MLP neurons of a small language model. Each row is named by its layer, matrix (up: input weights; down: output weights) and neuron, and shows model dimensions 32-159. Each number is 128 + 24 x the weight over its row's rms, rounded and kept within 0 to 255. Numbers have three digits each.
Before each neuron's rows, "fires on" lists the tokens most often at its 100 highest values on Wikipedia text that the model never trained on.

fires on: " CD", " al", " time", "am", " since"
L4.up970:100173133146087091123114129149134150137171114167145140121119149060134103124164148105122126097120116124115081094103141113115142115159112102158115091125097085119182117153147128107123135154111162122102131153148101106119140132089087104081158148153104177106093066180116158131170129141114115098138145123097098130128122146148134152116134124168135117127104116150120145089146149121171136153097
L4.down970:087081143157163095135150163107147098102125112094115123126159065147112141105099091137109144139140111142174142155173146133104143134149093114148133114094135149078104096079129133149132127147142122129163129126113160133099144124099102135143118129122106125121127102090126110095101117085137116156098059139143171102121136141140105117136125160132152146141120107153169136136112118134111144127130

fires on: ";", ");"
L4.up1040:137122170128127129165087125124142124103143160087148134160087170124115148109095118191153110139133159133091119156154142118114175146137121148112105137153147167095146048120095102116104165133115143121144109121124138172118150103122123123119128122160078114128099128135118066159102127169172128135093145123142144128121131178125105115138147100079167105143118110129138134138171130117164125097143
L4.down1040:156138135126095116129110176080135133104149104116117147131141153082117128140161119132108105124120121169125104163088113144124106146133160111140137110153159140179150157134141140185109138143122118148128113099149097090142130115114137091113139111147107144107094106086158115114142082133072121124150124127132143159152110116128149125157152128126102122126113129095147106174160164154175065150137

fires on: " other", "odus", " For", " Jar", " Dec", " Ek"
L2.up250:102141134120126121107127120152140110137151127119139131152091146110131075085140075111148141171141158156110087161153153091092123112138120146098101151122121126165136132159106145126114165098131119142143091113143132139145179088102127133111104078127174086132122152128169125147114061128129136165106153188128109107111180124169136104152103162095136138128175125123177144134155156151129135119120
L2.down250:134153134129113154120147140117119149096121093158155137123153116147150165141157136126113086101138144109126162095130142146119155146123139124141162125129191114149121109110179118122143109127141106111154159113140165094117094145146113134137097141117139110125126126123157116140120158125126130127106094104116080100152114141184132120105168164120107125155158142116098108119129128125139105075075

fires on: " time", " =", "ly", " order"
L4.up984:127133141114102095157164120128169159119150157148108155146128146092148086114134105128100089140127171169126061118120144144051121136113134191131144100102123148135127095133126126132095101138153112143120140111117091162134187123143129099114168134132166101149100120129191109121105111211099121151129094149127110111115123197112104109102120106101137139138163166150106105125169123166124135129112
L4.down984:096136121122110086128122117114116112118127088100139127141113103132152176131090120124135138148116106134096139154121132138165149145130156136092133132098108103091105155128104082135111150136122125117185120107101134103098065131147143131123117114107112134165122116113131132112093153093153140127135094140127124121176147103146164162169115096133103120126119105103148167113093119093124116137119

fires on: "″", " hold", " general", " view", " review"
L4.up509:158102126104140160176089104099158161144140124130159144112141161143150143156145106106111173133130106106152141144134137136128135119132138125150134140076089105107103137119075130091096157085137103098131122146143146108133148157126128145124112109126142127098148138128067129151128136150092068124140106115140146132145163147124092071094085102112133127126099175151116113138090184129118147152108
L4.down509:159125128133136073123122130123125082123095121153093068108144138123137140151149142103136119144124141124107135113116112115070124163165135087127153147159124147128133123121136163130185130147123121140139136117137115087117094135146154117134145123110133088121122178111126127128145118146143166090110101153114093128151133152121144159110116113168144130105084144159124167136135101116056104130146

fires on: "up", " used", " cent", " Alb"
L2.up1303:139114153118106149122109117149161101125082142144101123076080119124135149119129152142152149140138102089135116166118116169147139085122159113124112151060141141144118134155142110123127165089147162093109133117138121122144126123072161115111103123143129148106112097117091140149119091137139150142153134154162109102127128144138108133133158075137141118120121121137170122127139102158100151141127
L2.down1303:126167130130161130151111083144141144102181142109151136170140148115094116107140095101088125126151125152075152108115132097164102174116116134121104129163161117114115092136141158102130106163159113168127143128131151172104124138111136135117133099135137159178129117107129153134152134162112099093141174112093116092118137153129142136098144154093131135127119151148101128126131141125119149137127

fires on: " |", " to", " (", " JPN", " 6"
L6.up1350:148083146107151114145118085092148082123117106165054056141131155091138113137103113110082145110122125108102113141122140121150155118135122126119152145116128124098126130091159115146148133117108103113114109162095167110129106169124123135185201117148140106187147141153140139127112126131092122170123130091166158120128145123142161161144173101095111147131120101136119132137178138123147164110121
L6.down1350:093108119130106123161122111101124148142134140149160184131138136194134115163129126117125139126106134156142132117140129126147111190058145151151151104113108133138139131172124134107139128136168163123115132106081116156114157128168120128089000157110120139134093148124122106106127118165148120117151131143114099128119114124133088108104143150141141162139134136114131123114144098146113136132115

fires on: " |", ".", "\"", "–"
L6.up461:109127155175158141143102073141165099135193140173124084121124114149137131093109115130158160143104087095151097105124104109127119146121077085156106131157169126132137147125114118158166109143120121072116062109134136121090137146150116134112115101154124103137094111165152130158137157139151131139094138146123116148150152155191126107086134140139187144129084146126135117093170142131179151150145
L6.down461:145142150085151076125177119124147109121062167101150105110156121129093114126134172125116093141144145120171110128121091139123106101136121144142142147106129166143106121130149141186100144121158106177123140088128142149146134141066102148121131129149127163154148149125126116100093114178127154155139145130135110098125149080137123136166084179132136135097141121106140135153080117106103133107089

fires on: " W", " as", " P", " T", ","
L9.up1449:105088144160106101154140150135122102156089141139138144150097116115100147132103086131117078137144158124150095119168121088153154111137114126109144104123119174170107132082105131144070088119147119142129111109101093137094133121133131185111104154135134142139086112127140128074119097143143126139145117103146104134124112117114116110099131102137125107132122122137154113148138117177144111129136
L9.down1449:117127103095145120131094093125151113149088169126102066127105093107130182136133162120123139145093110118154114172145136139081138132147086121122136163124129156145133102130140102160148130128176121144126109111132153102123158110092104108116133118106150188129146117093164109141169119094139178145154105169124152144115175105104134176109152149156107087167128081098153095135121122126185121068124

fires on: " then", " where", "ans", "age", " States"
L4.up625:107102139116095144109168152157146164134136153201105147126153126121138116145141103152137145114123116129114123123131125126094185146141126084107109156115104115123059086112116170151118086110125129084132169127191129113124117120130105117142111133136153142075120162189126154111131133123073141135129114125136101115139193136142152149137090160167143143123157127110114129108135146109143157139111
L4.down625:152153162110165088110152115122129119178096095099150106126116089145132126135118146078149126139123134176145148130136131130152123135148127173125157148117124182148123141149083156129107138133108124147189094146061124149157125185106153103117112182128159091166141158111143074118134124106130137129118087168137154117154123145149146125097094113128112142130128127139134130152117117097131099083126

fires on: "×", "mathbf", " other", " stores", " would", " Bal"
L2.up299:136150136148109105120132119176133112113116130173143144106132116137134111128109139110130125141139142118174133131133132145127146165119150143088100126117124146134149129166172123076169141102122088138176156153118122116117158121171117122123142131139120086115121109155127152072147148160150139101156146155135125105113148145131161129125100119193149110104107084144101122106160082097140203169125
L2.down299:108114128098156153121111099104135162150107143119104124170104116166146115153090103099132107105126163130116111125107108139115141126123157111115128169116134104174107125143106096167088123210083097150109145112142148124128134114106084163105120128157141146082130098116072113133107123124120108105113069097126159117151112162103108096101170083132104151110120148119164105112138097146104122136113

fires on: " both", ",\"", " Pts", " more", "\",", "\""
L2.up820:135098111106130113130176162111151142116102138181125131123116171091139099097150099161109135136112152137073121132094114121116155145130119163112093109076098142100126123131133138087127153134118117115100122145128119188121150084105088141143093117179076166145120107154164122190117093114136112132112108122115149135142106087116107125066133111172131113151125137083153130111170133093169125139124
L2.down820:131133120162120166138121140100099135068146063066154135140114139140161131110116146138161114113142143104114151111121143158146092131117114100122148165132111146151128151133132136137152093090061119116145130145088162103119142149149113104128129182115195073108127141125088153136121152130122143096117111126141112100113106149134141079160117111119136134140148110150112103160082136131124111126124

fires on: " place", " again", " towards", " Ost", " Val", " men"
L2.up940:154125120120147115158120076111150093118106146133110081124158114129124116105164118129147134141173105138102123138129098136147139139184155122126097160132124093122091134134117173163120129085119157156083148153189125122097157115140137142134124119123151144159108116140088122167106138149140131146151142176126084144130091117167095139133140160118095111129106161137164102069118083149120134120118
L2.down940:115122173138095171109138151187098148126138095161134158135144120114117117150087125137101156132118165115102176186163121122080132112087120130112131119163140131154107096123138094090135130162155089155163139149131136100100124155127098110114127127112109130129135118134128096092142094133101119102159116143112130113125139140110162111095121094121149113122125084152094145144150106136121124117109

fires on: " |", " throw"
L6.up906:138095132138156128127143135108162097126145174137118093139079157107143130094107114156154147121104113097132114140114121091143132116112140147085134145083105100102115111115131123147149177110103111134089134127115152130132132122160117106113120140175095113130063124104097101192145170123130148147125180144110124132135145087199164090130127108094096152111115115174155126143131129135140153130170
L6.down906:127122103111103102112121097056140161181117130096153187141104108157158091121156143112126142097102097178095142088138136161136156164100147124140187109150095125125133151144132103119133126115107124138163143099095109171109098116122143147122135170131126124136116166135122117191114136120099140137113155130102133113137125150140153108093130110115130122069149170140121173098114123122095118146155

fires on: ",", " who", " that", " which"
L9.up480:142085137145136106137081145142157066132110143170127154146123138117125109103121106115111116096132085102143130133146119139179148095149111155136089114099133141122143085115120146125126126106137100143125116152133123150128158099149102140126145117185059139124141113157121066109120154134113125159117146141128137142180082117167119130055143145099117143098088160122139131179139118139141154165090
L9.down480:113142091107122126120139092159134110156121148139117137144173098152143095135125122126140152152126121115122165166120156121124117121098062146106076107138088120173114131108146104136105108095117148113170129101142113119110151090151094109154170144149152133124118126182117117071131171139135092147111140068147158156160107140164123128100133148089114136149142148126104138127116114125125111133102

fires on: " P", "mathbf", " RN", " Brit", "×"
L2.up1486:173086126114167121122141125140159104143135114120096103129140122129110100138121095138157140174144131122141113141128117104163107069135114165156128124118116126135128100122126141114094142117144121147079116198141126123117156132154110148096131146117093121112149142118114114122150164114090057127118139100122144121146142121136136148119099109128122136134168108123110120056118139096115121126136
L2.down1486:115145110146140166122123090168083143093113143184144160132134116138130097138085121141117143145108122113103157134104106105110123172108145119105079111156114136135101138130102065103138135175154065142116128109164102087117114130089138153148133140141148139077137128121130103088071117102178120151123114165155091120138120115117111133108102119155150108073117144137159125166170125150113126110133

fires on: "-", " and"
L6.up958:107156146119151121136149144133102130125110123163103157164145131119154130166143151100124091126132113105174140147139160206152141140127126151095090081134153109117161129124084169149169124117158104163122151118172130106087131134147153164151140137127101127110149139104086155144169100096124160110180167152120170117141147155149070148164137153136148128106092126150120131140114117145162156150104
L6.down958:141134108116144093148115107054144083080167148119132163080077120195115158118065133153116137129096127167129158104161126110107099137071118118096135127141098144144145121163139112104106135110095095147142131112114089154158122097117151113109116119151163098102136114140094110156097104165167124187070138102112195123145100093190135135126103134128145137118149165143135131133132106133105141104152

fires on: " education", "ee", " ISBN", "Car", "ice"
L4.up680:158101133129084120096162111121134113130137125134115144144072130175152095115142133140113148135105130153098117109129109139132092123134117095107137160148126165165115122128135108108181122114148188149152118131085107165157162105144102114071130109135162160153134162153111115169105142145131132152158169121109129118132130145109118069119166143194112127121136155083090135125121137139110151121161
L4.down680:132115126084125135162108189118120128192132121085130149155150144108131173124102132111092110108131094133170128148151144136149109136153130148139110178111147149096112116090105158131128136151102140122094123123101141129136154142117110162118110152110107085109133128077160129141105154150146097101133097117119171154099140126135104127119146136102114127145119119132153166137140131111143143107132

fires on: ".", " but", " who", ").", ";"
L6.up1:109117132098131150148167151114126116136143147173110111163127143127146147108097122166171102138135123120135127144144146130091141144099124132116169119153143165100177113137117105074140183161126097127164106134161128153132132118102106113115115104163135089108105134141134083167107115124137083123072126142151137122154151116133090154158142113117130137116154139128155129114161137149148177118175
L6.down1:106159101157109139125124151119133127175097146116112154102139148129111116102122132136177154119123122135131149078144125158150112164146149126179149111123171135107134115140159114122131104170119098149157091131118106127138101110147140098107110141136171143120086119165127092090147123152126084157129105103110099086131145123136147133098096141129112146138148168104143107107096143095095081110144

fires on: "|---|---|---|---|---|", " culture", "side", " Total", " Turnout"
L2.up759:147090110113147115167149133135118126138127141128148134121108133131127116098132082148136136126101138136169088148132160134132163095120118140074121121148138133090140127127125119113104128133127110103162117148118123118139156077108120126132147153125110087138201144166063099129101076170125113138048145106130116138107118159118117152137166125129101136094141133092094139126109127150114126093153
L2.down759:123181089118130194131089191106174119154091129086114127156154122147150142168126175115084086141130115123156078126149132087093104136128132118156120122068128130163168132151101115128137120144094139176115108100132159133097121146143151102118120112112165129149087137127160102106122212098153163110114107144132130133128139120119127134145124130112145137141136160120122140182139124119144113101079

fires on: ";", "-", " as", " and", " was"
L9.up1263:148149116141166132077059106143113139131088139148103154127101133161124107105123140143130175122131121101107102159096156175128150172142129141133138106116157096122096104115120135122119143122119119125103124075189136083107120109080133116127132149161125137108119177121166110155127093188129107104139131084095144130173109104175171164121127110127087184165149148169135163127150144150141121103113
L9.down1263:162155104118139092130132080167089120088142145136144155122127139145145134111125126124107128163102115119123127140155098146118152126156138164155117119148182143133171181137154147108109112152152119133145149127141193138169121163073113126123101113134127096137128112101113172128125129136156169097106122118128145112124135162107169147129090155105138128060123110099119110111131131128160145130136

fires on: " D", ".", " life", "iv", "d", ";"
L9.up68:158128096141102123096065114174159108140098137109123179137182136116129115160119085124141118147181105142158072107077139137124124117122086153091136115099105118122102149099133130124117127125124150121107147118129179135118158147149104108107094136132096116080121095125091120130124128153148128117133127163105141172124087108125137169143137083109132112138127200149132156111142091134172165106119
L9.down68:127139102101107093142070114123156121135154104143147153156118161143144113154119164148127146132128143106130142154112125117131112149135108170104081125101126088078094146156115173116173176121135127096119113139130113123133104118104110156119177145128144139113110121102140147126105174137123119141130152137148131124113166165144128120091095184159138138111133097112125088125114137126133118142133

fires on: "=", " Episode", " community", " episode", " culture", " Gibson"
L2.up835:102125136143136194119117108104123115099145163140115075113101110163153161075147097156127165138105097129116146130131105112177134115137091139147111125164139102113098142160153087127158159108186141132153119139148144118098136152156090108085132123112141139130165176166083137103131097111112098131094126112111149128143136124106112124113138128141154161115100138083094148183136170124128105123142
L2.down835:145182182160158114137166089142107127148116116124139143135131133109145106111127156111100083127120143134133108128104113108110133135124122125111125115143121134149138066113146151114089092121130125139137133105132132112141126121093129131145129138164154150135172115067136119141090142118190115147133158148126112116112091096102128144162135143139111141132093124145102122126149137140145125099128

fires on: " and", "as", " as", "s", "us"
L9.up436:102084079138107123091101138175159079137040148167159156111098119172157100136105105096087139126099110128170162113114130162125138117155135155117130108108122126106122103093162123156096152125124123115142101146181153155113125142161126124138108106182130135131120148122159071134138122165150101082108102139127128136123144122127147117131105146120127111098081157134140132160162176094112098107110
L9.down436:174135163095136165161151157126111138111122149148095089119175138107124180147156127127122160134164142133103104129103132091174114121122138116150114153183116133128180141120123181127118108155180114112121126180153099106144133108132116160091145136116117136123167137132088157108175128110101159120155142121138069169147118126098099114117136135106121160173167127133129139134129106140140126097180

fires on: ",", " as"
L6.up1255:173080125127127118127186072107116134138092149122158138130104118106121109056152126124152141137142108104125144113073124131165127126123116107112135124141160133106112144140117110166104144130124129123149132112171129129099113093153146147135106145171123118140141076146121172129076155114123094120153108090139184134149172130132133097159163124104141137138122171102197157148128133138096141162094
L6.down1255:094117131121131160129126139143097107082098158135118107120134150090112158161116136120108118134135084112134134157147100144142138151138135129152119128143132132144149123104094146103109134131131151102138136149119114146155111147128116108091109157092130105153093176094137119103199138105167168141156162090182081121064115175098115145132148152132168124168069116084121125084145119089137099143114

fires on: "as", "mon", "|---|---|---|---|---|", " place", "avi", " town"
L2.up1363:160052155106127136164095118088119111115128148145128170141165125124121105166119083077162160118084170147151099166150121097144140063115097138111114116150152120126093157148159140127122132088145125125188123192192107128116142096148137105099143141134112120106137130160057123155151124127091123110140128102101158162171123194134136135122137128149129149130144127129091142121132107134133144101115
L2.down1363:105209144131119128092149127155166130149094074105143095163095124133140169123114171159125145150158140070128160104135160136118150173130151156126150099160139120128095104100143124094117122182159088130164141089143149095122110127108116138143123096141133141152109146088164115107134151108159141182104116150124083113147131112118122133130145179130169133119132138117159099134118078200110077120097

fires on: " m", " from", " at", " mm", " |", " g"
L6.up541:130106104151190167133118093162117108125120132123159135115148102134177156114074128171146133137157101101094159118104117145113106132127136102129122110139129157129123145120148135163132131159126139120101121110122104136087118102129158136130131137127112122170186124114119127138134157125148116130150083120165117121131096120144090124135152119094128135131121117121086129113108131132137080123127
L6.down541:115081125126113154115117138110165148109162116126110068154079167121115105151156085155132092160164158154115127134126115094087155138126075156082120095075120163157142081110113156165126113119136170141146101127135100156149169125087117128128115152171125126121115124094148156088099104115132148127155165119121150143122135150147137090124117116157122119154120123128148088151136081155108154134147

fires on: " Adventure", "aur", "stad", " Gur", " liquid", " Kar"
L2.up978:120109120146105110122128126183101084119134096158131143146133085102141148068146098122121182141123081141092127139113114112157116115099142138155105115136110139169092145163136136200118107141137121106105075106127147148105165159090152158110157146079102106122125133123111145137127139136144149134159138151118120115146137149159107113115119147130117125100106160104146153158163129126124150124124
L2.down978:125161157139183171124132097157154139192098153097118132109126147103140120147077129128090116143102165106178124084105134112102096126140126130116144097168114144131107098132145112037135076131151100141181112118120137055112100171118122091123115153136145145147140138161118135176093149144113127172144116164114116074131119130106170124156118086070132116105138121103108129131150101182123147121131

fires on: " and", " or", "\n ", " more", " much", " most"
L9.up1241:104117135117077095124138150125158100134091126150127129138093121171117135137122104151107127103118126096128098120125157143133146079147168151123110166131147113160112147127118111120106207152127099141134139097126136157126119115093081128146120121143117158146111108140098117156103108136131109095128118130114140149106132139140128114112122139122113100166118100097122152160070090127118147084125
L9.down1241:119114143148147119156127123123163150144096149140125068137135121157146139116139138105149116143183124101092146134133122084134166098113135177136099107148144128104155126163090140164114108111093139144122126157103130100130163139132112140115109140112174118094167102116151096063113132180128152169103107140087179119130109126123138123188103130137151112141113144136143155169079110154138135102110

fires on: " both", " out", " high", " pro", " most", " fellow"
L2.up139:139080095106105166122140084132100175110134179151148157157151153134117124133168116115143116138146100151144148125108080125147141187154126134109090129128160121111090138123102120142172147151131122134153097139133117130114105169165134097136113133088119073140114153157128095141124077135093116089133102086100135095129136143140157133110166125115100146140133124101148147146118134123135147056142
L2.down139:131162126075155117109134134148144107167099086129132122136112112138163133065126128174125141117108163110168099123133121108116131096122114145156100160132133133173155115120136188135096108134107125150122126117130137133177128158145053151123125127164131169141154166118119089123113161136159116167182164146149115116150115077127078121176110149143096126134108145121177094135158114102142156127097

fires on: " then", "sc", "\n ", " After", " reporter", " policy"
L2.up222:120113136103149145107141160105154148144152141127103110153105131108138136089164117138140132122144110128084079140147136112155117163148141153113129125182106107085091144178122135126185116146124149148081134105142083122137141095134143150119130122154139109149141105107136137160091112119097121156185124128108100116149139157129120157115104144090120119149147111138148139138090153105111062117114
L2.down222:133136186172107117122139173144076089086131115130153132117143097128149147185109137102103134117129112143150159167135118122110135103113123159125144134102138151137146162119114113160125118107121143121206081171144166089095152187103154141131127131109111153111141107105120100124142120136113169106121138135161133138163109140105118166143109113143164087093157106134132128145143133168142143116103

fires on: " of", " de", " L", " to", " Little"
L9.up204:198071127139135104075089146163144099130142112132107094130107128158101141116129135169084156142115112139139089167133099099100148107145168140107140119108142120112102143081185141129098078149126167114130128134145133134134152111085162137114087149117096134138182146147131125157124126150094116137138169104158113092123140133153107129135130114120105161121140156121135136151094118158140101080107
L9.down204:144139147122148136127126113141131127172169148147157115131143116141173111146158091128107098171121105144166147174114151134141121135117118063128125153125173151119147162125079120141129127120079133167134144158163092151105111147133103142114137105126125111131149121125143145109111147109120130140107128112143125118143173123139097144110132132088101152085156161102075181139124134106104144084130

fires on: " and", " &", " |", " And", " or"
L9.up833:114115076129109091083121100178156135112086098131104100117129150138139135154146114130099144177090089118148108109143098173124120083111156117114134168142143110186127132117108120142112152115144098140140105147166137176130082125146106136102111126150126107140118127143111086140123068081123157113152111133187104087136106150120167171109091168116131164170110146122116116161096149088151140095127
L9.down833:168127141120136145122133137084123169107108167097142151147127085182118121090127076143120132096098083122141100097075165122135112130079129120073115140161121116117122129114148130127106091124138153109131129122137111103124157112147131107119120141120150093129137094107124187163158104147109119105147126127101151129136155153157124134106160120115089119140134097147136150111130100130124100146147

fires on: " Division", "ú", "aff", " first", " Alb"
L2.up1211:137153134116118084116140117151102116097160161092121133127112104141112137153108088137102154120109145095139170118125104101115120160158151146125094127145145122139124128177104147141131143095146091114129103158162129132109176201106154104129149097132130140117154130150132124130105137155135113153113175166112134110102119166128123121116072137154141084090088159119168141056109116104100112109108
L2.down1211:109138149157156175142139125169117168099107096143157094112129122118158138136106132041146133149149125123099120140109116132119110137098141136065162133160125148191111138145143131128132116129123138097188159121124145122131095119157097141132131133136143111156139112106124134137114129142097163122085133110115108118157104161149121124109125123070124130141113143122098096165149116164159140094113

fires on: " and", "%", "izing"
L9.up1507:148152070157114152144154107114113135108073149108141102113132122168137128126122086132100141156101092089114169131101158158100134114112151128086143137136188154109159106132119078137092105093119114137126097180142095153115149090154133127155112113149132154106156152108125105148125088151111123129144138102126133124143161140119151178172146138138158126130135129144079106116116135115142179046111
L9.down1507:149113108126063114112115160146150146118130104142158136149119099120110113158140156149120128149152126146148144175115107125123126110165130115130173127130144119091100089137167148111127125127093102121108091149119137121119138113118143113154096094123191095161099118175164157113146126123164136120117161172111177179125116160138113109064092121080114118097138135135163156141130123130143120159167

fires on: "|---|---|---|---|---|", "aff", "|---|---|", " Turnout", " roof", "|---|---|---|"
L2.up1395:126121115104080131126155128181122093147121143094115132105125117133112120113113141122142120115126112118181154133109136106132142158147132147095108122172135144119133121103121142054118168134110112096140123120154098114102144139111154122118158123137114150130163127128093131118149092154170131153117130155124107106141119131144145166171108112161147132132140105130136152147146117126132107117108
L2.down1395:120154156132203168131155145118140138113114139123121114141133078151116144122170136114091126138155111137086119117084137164143137101119142132096179122088142148142151161189110143164135137117124123154183123120099182139140141122140139122144146102098132143181138130128157151136162131083115110103167129103138125113086133132142104123143154151093155120129111139123103097161100150153142098136109

fires on: " following", " general", " hold", "–:"
L2.up1162:108116123124125137150085145155139158127104151107119133082124153141101119107129191130146140153117143089145150106106156133085126145149173150123139109112119148139127117111106119154165110090144101075148096119141120141175135110111132077121100111147144133100111110132131134123124161110080173164193113073133109197133135106130145114127145111125155106121096175169136124121117147145150131181131
L2.down1162:149147116122154155134135126118150072105166116144144108111176172116179144137124106122101136112151141165109112148170118116159130097117118117105183135144114151139128168137158140132104167123134111098188147139120135154127128134135161132130149155091160115094149186061146164101141131114158127136108163139150174159089095122125095159110144148125163118128133119108121149166174119134096126123133

fires on: "–", "-", "|", ".", "alf"
L9.up1108:111171076092093143132123152131131122105103138128146159077163126134159095096107126125145147120094151140144169110125126119119110175095143178125168104092151135129140078133122118115120157121155140092143126121127171146151197167166065149124114139151141112135126108108115140135104115094101121126133151107127137085093096124086110149145113123126113137094120113112078126131120133126127095170145
L9.down1108:118140098148136109092159177147138150111136146137092081157113125155128111129134141092164081150155138121127047125120101139135097126176121115142086140095111104105135126115134156114158121163157126145114085099161073119105108176127120102161119114100115112096124107135140113136180147135147126091111096123142164149176138142134152114122163130110136124123121138115169130123148165147117152115195

fires on: " to", " of", " have", " in"
L9.up1014:121114138113108085097122133120108140075140136152108086154097092133109111186131109104098167134134118120148109097103087181163111098140148133098143098117138116116132176077161147120141147107119159099150074153103099112088148126101115125084102123132108090133125128130129124111117115121132134115113139102161122147106104165137143146136110113132078206144161135125157116126119084093150122119147
L9.down1014:136122096125138109127144095107116135175152162131129103117147116122129145110145116145130127146132149094133157153157179118115098114076126125135086144137148162152121170165149115128095110097141166102116175146130132166125103106148106138122131138121154115155133132181101150107136151147124146145124128140090130097098139125140137133136152103138183162131142130172151138108123112160137078142115

fires on: " G", " St", " United", " Sw"
L6.up590:117076128131116116128117122183128146116115138114113130121072139168122142140165091133170151156141181090133096126136148133115104098136148117130166129086077113127147130123140087102146105158152114130150086146090165145126115136150121103128128094106121103119080123126115139099137121122154127155147137126150166117136109131132147136080141139078097140120140159144133140136118120149123129081133
L6.down590:115133099090136150138136121140156175159171127142201169130154075142125131108161135095134123095096127149131149123161082120143127125078123129101123110145141133165097132148094100151146122075105138128124172122127091134083159141126125115114083122131085135119146165107127141119141119129135127119104120141147122113131133144155163124153116145165110137095152132134119107157130138128142122159132

fires on: "|---|---|---|---|---|", " Yes", " Ah", "|---|---|---|---|", "ids"
L2.up1168:120129171105186126149109138165137123181102155096140131107127144118127150070121175157129124173103108125099148142134175113133120126115164121164164122133151123111160117108127083140153104105118120107128121139136133152126107139106108120146119102103128106112126175121128095096095124157122165169104098172155083105104103136142147108146155103142134124110130160145124134118124112137125124153151
L2.down1168:174145129125137160135142093122120110058169141175111151130127125106128122158124101081107105133127144106092132089110087140121155128108118116083130118146153128172135141135155138147114179196138136130153155103157153144109145174123177148125094126094118139103114125117103127148157153100145116105143168118111126141144140118095137164099105129122117116139153105123104128168122118173117106122130

fires on: "ly", " body", " administration", " Mon", " Conn"
L4.up31:099153073166106119134135110103123129106094128175165092124132108103143110135145100110111105109135138110126094127146131119118120095159124156091146135093137088138155182118106141124123120091114106127136108130135127146132097138168111162148122113188116136156084125111120105094191104119122118150132106109109096160107113140106126113138069144119097137116126164141121131103130105144134151101143
L4.down31:131096148104069103133117127146147115111111119137110138198120132160136179125118137161127131121126076107153120112116138142141129122106126113102161122132124123110098143137115128138112146166113157083118134093147121102101135158124104113110123136116120152124139147120064132157106134117117136096109122163065135139136098113108153145119161137043183156145146099116079124142151122168158115135100

fires on: " most", " water", " Tra", " Boot", " did"
L4.up812:129088146089128095151127128142135090145118132155116132148093126146168146134119129114139142171132093146158147092091121059097145153135146171148155139146164142116081087146125134094132142110155107087136129131122114143112145102119143140110170127148122134120170140200149125110121127135118136143140129096104128121151134105170081128104155118101100145142114116081162109150105085116126089082109
L4.down812:095149140106164135114139115078173145073155146099144143104109138118127140144147141155130161112163117105076171126118120135167133141151137103115131138136105109128145174124100120165116102158128151172148145145121132154170131080141127147149111117142152163094142158088135122149144120141125119142148087126129126105146143164109123180169135120168103133158139109116103168105160131118162121151094

fires on: ",", " in", " near", " •"
L9.up1468:142102139135127105159138092128138128122109161120145082172097132072145145092111131132111134120121094123113109147157144160150104131157137132102091123092138134124100145171138134147165149110149143111147147154087138131060145110134115215107095155137141139133132159152125121132110144171174136116107124175101155180147098139143113110100139124109138117167123106077182129115139144100141174151169
L9.down1468:091117116109128146118105160085088141165145112124107149135149132137095129087160126116164112098113096145094144082119128162162069136143138114146158112116169149152115152146138135143153129148162104125164103171104123127156162125115108111140144134115110137113113138104128114181161118159112117135144082078092117112120145124148169095140158104134134078143096181101172099147122135142154109116150

fires on: ",", " and", "ap", "ol"
L9.up1392:108088141150118098114119125081138137157095091148089100106117098130115155133117141104134165134134084138159143162122087138110158125144136137131116176153104099141116068113100126118091142125158068109103151129151147115101120117131111157126128131111081118119105153147139109125126083144087094106127126163143108122140094152120129163104131157133136105141144147108132150136167154091144133102127
L9.down1392:104143118129075156152127181113134119162131121165119166093128117135122166130130129162120121189135166057152110112152140114125124115118117128161112169143136159120157108161128151122159118122135106094165123104167159126163133123122114138139142138145171104095160149107117143107100123127089133143154148114159111142127137168159090136117148104113140114134150129169084162174109123080125081153130